Part of a small language model's weights: a variant of Muon for these matrices.
MLP neurons of a small language model. Each row is named by its layer, matrix (gate and up: input weights; down: output weights) and neuron, and shows model dimensions 32-223. Each number is 500 + 40 x the weight over its row's rms, rounded and kept within 0 to 999. Numbers have three digits each. A neuron's up and down rows have the sign that makes its largest values positive.
Before each neuron's rows, "fires before" lists the tokens most often just after its 100 highest values on Wikipedia text that the model never trained on; "fires on" lists the tokens most often at its 100 highest values on Wikipedia text that the model never trained on. A number after a token or word is its count.

fires before: "1" 68, "2" 17
fires on: " " 84
L9.gate1042:485489509505505569567456555590575474507499449530565470550557573547501466496489518448504552441428557440459461534518439555467534514533542512581545506505587519484497512550542565479529484456447527471565495488473555491505501519461458498538552502525463470562406516490535497452505541502450465502446497478521515566455480486550515552432459514568496484540516509508448436499505538477513492473460462452457466458472485560548488515589525410515560542509509516569537459554487435556466513581481422443516584573503567521479485472589570450490486451465512477521494472477489549538465530498408463473
L9.up1042:527553520538506564477494503481459479433503499536491438508563456539520552533457508442550539517494481517484572535467527457498517489454492456508551591482480469487482510442452545525488466432478495425518476547532471527473500364498474501502520484457466397564473547475513494515514518545492522488476447485518412536505466551553531469469470495526457505518440520529515566471501463574454509437492577501467547490502542534486498510509419516532592492465468490525474559422532504520409552463461492477507566530498442558523483537594488468503600491471484480523501473501513481520524493511489491406
L9.down1042:473528513572572546506483519443484524564494523459513549529556538422459468481488418483517509449535469430458522507496493572521515425534586519415552474527521479605503446537463456506577481566480538520518551518438512476452461490523470544506546489496524520518488382482585500486464537542433508540451537507506512522535532480481531506488449418564506447441495500495432503462578482549539511530493536525531548533515473571433523515461501524564481546476435455451457448520530467472404523576494442487486492501540584506532525517503537480465491536512457531521512598477472490477423557559444519553

fires before: "1" 20, "3" 14, "9" 12, "5" 10, "7" 6, "8" 6
fires on: "0" 22, "1" 15, " " 14, "9" 13, "4" 4
L8.gate614:465465522487477515519492465468455512473502523467466508434510578493523496492436493549538532500508511524530478517466487507480490515525501425547526456541588538521422507499445492516514504476487587550479520508554510511413464536537524528510556470472519469522534528498513526499419530532442496461490505488523527481563501467513485626422420488506496529451540446507605495470491545479443490454482518529470527500478540475526496517453558479481497415532456520498486541544473501585429511469502489578556556454574525503515517490498493513575436558503530459508451492474545522534491473503499422525
L8.up614:444546425458532464486518506571448525507514451575564448528473463528417488515493531606447521501525439447491509563518522496501518485522470523493498522466522478506491542509494482543595490448511518494433618601492513446484471539499464499461495505492560445482500486490490523536569539523603440481585498510523547512549543459498525453540442504455522546493458553531541527493512438482470524430477475508446478500509459439469495544527570519516518501493513502538536505459471506498521488547628486547530532637470500433492493514473573478493502486484490542459399597518467477637553462518440513479
L8.down614:510508507545514355539523531521516500589482505505515556458493574463424476553498544573450496468506511490487529422514492573522485483431475469494553597470507486421509492532564416390496471476486545496450483449497458482540416491453411493504498464495454477489591520493569610567538495565460557484509436488521463477539504557476491474495513497435490512506465537468485469424499501558526510529496540524464516489471537538459512462451508561485553434433511388505505422487475546533524523521486482452515465521478479480553583471484486453543492479480402471497507516572425498495484528521531426499

fires before: "1" 19, "2" 17, "3" 7, "4" 6, " the" 5, "5" 5
fires on: " " 81, " in" 15
L5.gate739:559477467445487526474488589564486503441507504498486472524545564522462432548482461516445528503499487466548518444437528463459531466479493437506567523498503535512408508405499547494586460531587469446486492471553486449458491550501537445473450478534528515451504517434614523475473432531482468527505483497546469513494446512492509519477452480590463464455511531529532445498485494489501503437531538548489531493484572524500475524502487454476507451470458488446475504598475551575469505531542556509557461521475481428523441627497476483490533492537491420422541460486536478542508504600448526534
L5.up739:523557552456463497482523528463544480471445457529395480497537505545458533543527593428479395586484526488536469442530459472529527504522447490580536512437453524486523616463523524558535462491537482522544518521593507451481517575573482445587529513517507472524459396480559458548502482528479498460482508479553491436538478475540461487508517461520557442489491508490510510568482456511465554500471520524417524442465523515478493508544508441533456476491503465510510478583477492473493436563518515490528490496515494470523529608545533566476481495536535524565578472504530498468513475518461464454
L5.down739:570491492511475433581469495594424542493497469460487476469512527494441518408483470532471509459518461504442428498493539481490494466504515500455555501489548528507484547499461525439467493492431451483556495474483434494509555414524520482531487501540493495551491549491472450510582471524451565445468546434542519496498550469563493479471472511397531517514513456546445621603588557428493552503465500494531514420501433508481521429530530505502540474488483531404516430479543522585504489496487543464485515501473516504492509557481468508524570516544446524548587467488473464503550513450465445467

fires before: "2" 34, "1" 32, " |" 29
fires on: " " 99
L9.gate182:456473526510526477536558494457504485468516523556454501473444495458493532469486485525566540532499407521500536455507508500446494468502528539496502492518424555467465537506488450452448551480430418490475531488535509515495517432483475466520472542531431474489512481478528491517490542469427488585482431540458504458469454552506509640479480468497506496508445491479523567514444490473465506477371365574470475484447433519480546443536467503498519486468457529535510540515521481592537550523503547481521528508552548518466459552564454516488591610585500468507498473545546452510535454515518495497
L9.up182:584546486470510505452515569418488540507476476574488516500491547510481481546460608457467497462473535481495492396480542466507429500403472494490441515518506515516474521485495519514524513426528550463503455496491533481537547477574542522448394544472431577503461440434561486449496475551522520472485430471537565545527524464523548460533487484517480450495437426427479575467467486499534542503500517541527456536475506502442563442550583532488509505391535501453554509472573475560412471438509572509502511493583435481576458451514482448479429483518464484552520466489524475544527500510568517540
L9.down182:536568466551475506508503430527474512565491488522448474468514565520404465494554477530508493536468481434513507525564496469482506514550457532570522465512515428475563478481509500511472461496531387520511494500552484527507500490440474498458530475417509545567501493569444543530548453518510553486527602541504503456542471492537504513467500516505480517444556469471546471549567505442507506530480479597454508470485462441551469493504479440488440400445545451507450530556424555557460526475516479491430442567502457491492532514472533497407542483471562506494503474549481476484540455516486553450

fires before: "1" 33, "2" 14, "4" 10, "8" 7, "3" 7, " |" 5
fires on: " " 93
L6.gate1326:538483453476509512507470615449507509463423481570546539528503510469453498531507491476467541511450454499456523468502584464509481555475495565517531524525449489531492428574467542475523541507565450464491508460542513465539485475518588556462450527440481510461513479516493510513525573490461400426464485479523540523455412442531487511491423465574425526522492533432472519480542472473547509502475549514502491540507474487514497486538514591479564400534455370562505491519559487509560537505516487574523503523467563462529530547493507505549574483522526454483477558511482488546532551517528539528
L6.up1326:591513517536536543522489538515413506518552503479545489495485506496502530511394461518562493488553422479473461540507374521524398526504470521496511444501565527521482532498471497431586503536448538542504457448556513455549575539506464426488564531559478505544472537500487557456552538522545442561427521471497550476564441496446522518461549556513458515488506522511467508519495565477496450465452499530515536447487479515496505505486530487449471462528495537491550494529491479533454412463477509594505556400530541543518492505532480413478535518535563534537409515512495467436501466532526454456
L6.down1326:569478516586557649473568553524557486497460513481517542487604495487466483550545495513493502512467468522481553477424557549508455475453552534539527485517556490510518480483524426504526457473587425540469461506526483478511427492492510500532460558456521477440512573502540460503423562538501554492467524613490438447507494556466546535499425512541480492529546449495460565498492542415537511468502477537443526459545472536471491476516473464578549500555532603484449431476451462522480501512502466469482528514471482443451502459465570529529492477540461426505518599509521529557525557552514532501

fires before: "1" 31, "2" 27, "3" 9, "6" 5, "4" 4, "9" 4
fires on: " " 92, " P" 4
L6.gate391:533488536525529522454523579490447474483394527507516517550540545498498453463444515484510449442445415430482519459478518533496511474491443529555532526490497500507536480549460486471512506522447511510477496481520449469518474502448491452473469548589496522519481566484499492509502487458501494571433517536514499507494516536548471549501483403530478482505466476500418513545497520492556482422483498511549495486574438530463540455513475485484536460479523455566386453584468446560476400503512467464550554446484557514526535477555525550497533544482496465499507497533593490489574489546446481426
L6.up391:596493493609571531452528474604426466503454542524472502517478483494521462515531498458495491481481485516558466508478512529489496473547518537524555487534487454514514531477407482511571507487515489471548379559581571503559519455489494530524448550501453521513490457472481560522492504527500501509527501486559549521466532512527483425451450461468503522549466491541505465470471420534551495481457511497528503509487566469501512497453559468479487474484507469495450530500508498573494529491545484541475440505493509532450545508485496486486534495490539461518513476480538535448568575527433486476
L6.down391:497460437573479415508538476543466569544514458527520490506525458536470454464529510496516513484457401475543501427486421493464498430461513546546468473497456482548515539544516496463543445540570491488504553543557451533543554472418506553435523560527443472542533484474618419471507464479526512509437544466440473445385477487527485549463516463451529487513578462504498505529550525475524546540503478555526500529512467494533543547529604555471485512487540535477505466497493482479504485505515492461500578471538512484468522593480538523548521509522511494549519463515524510608496504484445495531

fires before: "8" 25, "9" 17, " " 8, "7" 8
fires on: "1" 30, " after" 16, "8" 12, " time" 6, "7" 6, "9" 6
L5.gate777:507532520480497522389483482476503512502478479490554541487487575453537496473473522522528471465478493442505467520506518518485491545564438505500538512484546558467527440512499481537514499520451509513541479539515507445373552501464538464490552460514438492529489577483462534548516544506433517513436517499550550504472570568455513562478454514595510532529535475459501494453437548421550585515445530489459497511439530395532524528524502498591507488551494471457538443499472523492618500526500552475382496541480462533548542444493452414496431546527518483531463546546474442483518486531509491533
L5.up777:552482519529578544569531563535546469523461562527468530549584435538545513470473514516481488562516457457457539396396449478557574484472532488505529518562468476617477531569477489507473442524523489507427520510456506508565492516488478526521483518490494513540438488458473485448522520473562466549610452496507542562540470416531485578521498506502510474477492484536498496498564491469480468473541480492480550531481488550510509475465548485521497497486520452540489458431481481554450485516444460450489528528476506549515475424554523413476570404512535476474457568521560506514468429503508489454
L5.down777:490428465515541457536431500509568481504505506503507474495532529520457564516508476501480518502476474508481555468496472440493540514460535522519361478469524502541499491490474504502473413539518461512530496477509430486491483490521539505527492499477519506604489470534476509568384503485435539523509499466475463400495488553557443495472501551570492529468411501433504488498498542555431489451461445465555505566556532413441458541485488603490509517452474452531479452479459516506429553491470535492536481546505491439513432541621493545488505412560488481473516562507519491525528482439491457508

fires before: " |" 30, "8" 11, "." 9, "9" 8, ";" 7
fires on: "6" 25, "1" 18, "7" 16, "9" 11, " Year" 8, "5" 6
L4.gate589:544571482464538464553495458494515415552521479465474544512491534517478536550486501535543526453466511497465475546486537548541483548412471462516558529581561549564540496524421456469488424496564510555490466656488514445444459484528481490370521559492464523514464516531487541587483444500414510486507460468464506531481573543548521537499499511521469515474530496496610524497477480568570509490465542495547486477501503543490530443541544531488481458566547504536520481508458537497490555445519516559556491384520442478515482450535482495553471486437486533498501462563486484513530428479544506547
L4.up589:503505422464455519551475462472434506524494567524530600492559501553471548477434568531517524531509474431490533546433477451446553492465470516526552484518470539513557513499442452518505485471416580447477470494451491509547513511587457471537515509493527523483443558491471550531525457532524473427504528527455506488449519528498497540532512496567479496486485511497524530507484495449478515512487440491400398467483503457524528468525520443485574580508500484425537556402480512510483528507513492406512578437428566475547532578488523482545505564510572529504457478523559455472491485542538485548
L4.down589:513491513610510492504515465553456445517536477568481512545541502518567567438518547437531506427519516446535446464537590479534429536511519498425459497565545421473456472514440448467565495521511505515543469454445532519417491478479505480482440520473496502479513509456476548465528433504497463446534457497482501549467469458567516515469502526541437572473541552448514504524490475516543540554510453531512491500446562486568455493481507450519535466429487440577493554568504499444495497554512487482534342498503565533484488501576510520514479517546513432415526514426411486563543512449499416453

fires before: "8" 60, "9" 24, "2" 7
fires on: "1" 37, "2" 13, " " 9, "9" 8, "0" 7, "8" 7
L9.gate390:526468575498441503504502497482534500502556568443468505514491490528512486486452524500560449444539484499490551513464556466504546562510568472509561545464438489521564524500453536616491518522467452469507533423486488474555506514527541482459553550548484484578551422562490589532447523504477540458529501455461490447489492532482423485500551439528463553518508539483546489457451466476479516502526483520460465475455536475524481538451557501472524515505486492469519513507522504594552459546507520453476499509367503522508476447544483374530497483515513515601495520530513489474449557523448462478
L9.up390:503458509509438508525496507473526459424594531521598601532582491461547482457475569484523588449542498507455516567490426476466421553506486496555486422487479533429554499475526501493527448544484463505482568558482458499451555450538461484570530536474504559420441552503460532529458501479506497492534489505535557474529549461543475498558509541485529497542457522549514427463549459510451442535398448492513507513444530503521526439546507495529517470564458560528442474511507497578506485485471491553480490555493487489505486530472557484547508545501526522511497525482522476495507510428527492470
L9.down390:517463447463528611511509509449499463529492395562494529537464474434531525504539513493496501498531402531474514497509473539503489533447568521523544404516431589484462548457544529560574442512562471453459455556459483489442527487489530496537561590524511478515504507498493567559549487466452485500451477476486530419494528516587450480503523475492535545446466561430532458454529475497487576460468470481433602489499485476515596516475460474477445592477504419523503550467507476467503512444485504482453527510476413496540578524510534571473492477499485427407529472527489528469483514496470509490

fires before: "1" 23, " |" 21, "2" 14, "3" 11, "4" 7, "7" 7
fires on: " " 100
L6.gate600:571518550491462618539512480483445493520481556456529488531477549497475462500518452549480475487486460527513577501518522513477490546467520496534489479531439445513547514536522561455539485459484435485467451504558485442511487506571517508387452519600456527509515572503463539506452496523410436555466489448483571478521470547529472550508445486496505497495556493452477497530520444437498593502591578550443551493486439475535536505500557507470523460498468511539489459500548488551458440526509474489480512445533518510450524572529506429476512479532554457526534529583520492483516486558512489469
L6.up600:502530536503515544463539537496502495498511555525504515572447609576478460518502508497564461411468462551489530484567496487514509558460464522495509485510419502549502524580529486477519511472516494477543442536509531445510493459518507474476461508503534525545525417456484562480371547434472524485396524415562506477528468512537399458430471577522479506500486552534569519476455456469450550516550467499484501484515468478479510505565468491463550474497518464439493523520528437537470484464521528511480468479446548486489519567533491495524495514534492458506486495499564451479541466467518521475
L6.down600:481479460572474522458531404445524440495559523549502488522456489566530482495527459514489508396506420491509541531510548499556419476532424587452507528468464500500429498498468503420506487409480397447505505481473474470526398493504492509552482511513540550486480444479475478521556491471528554537498503459493498489429461485510498537485450457541444497490545521519490424513473471489448532479487488613487468434466507553549468471547471532435474517489490534500486447569471395470505534463528541517498478517584484527516520495467544489494458500506542480536526518572546539528544480477516536468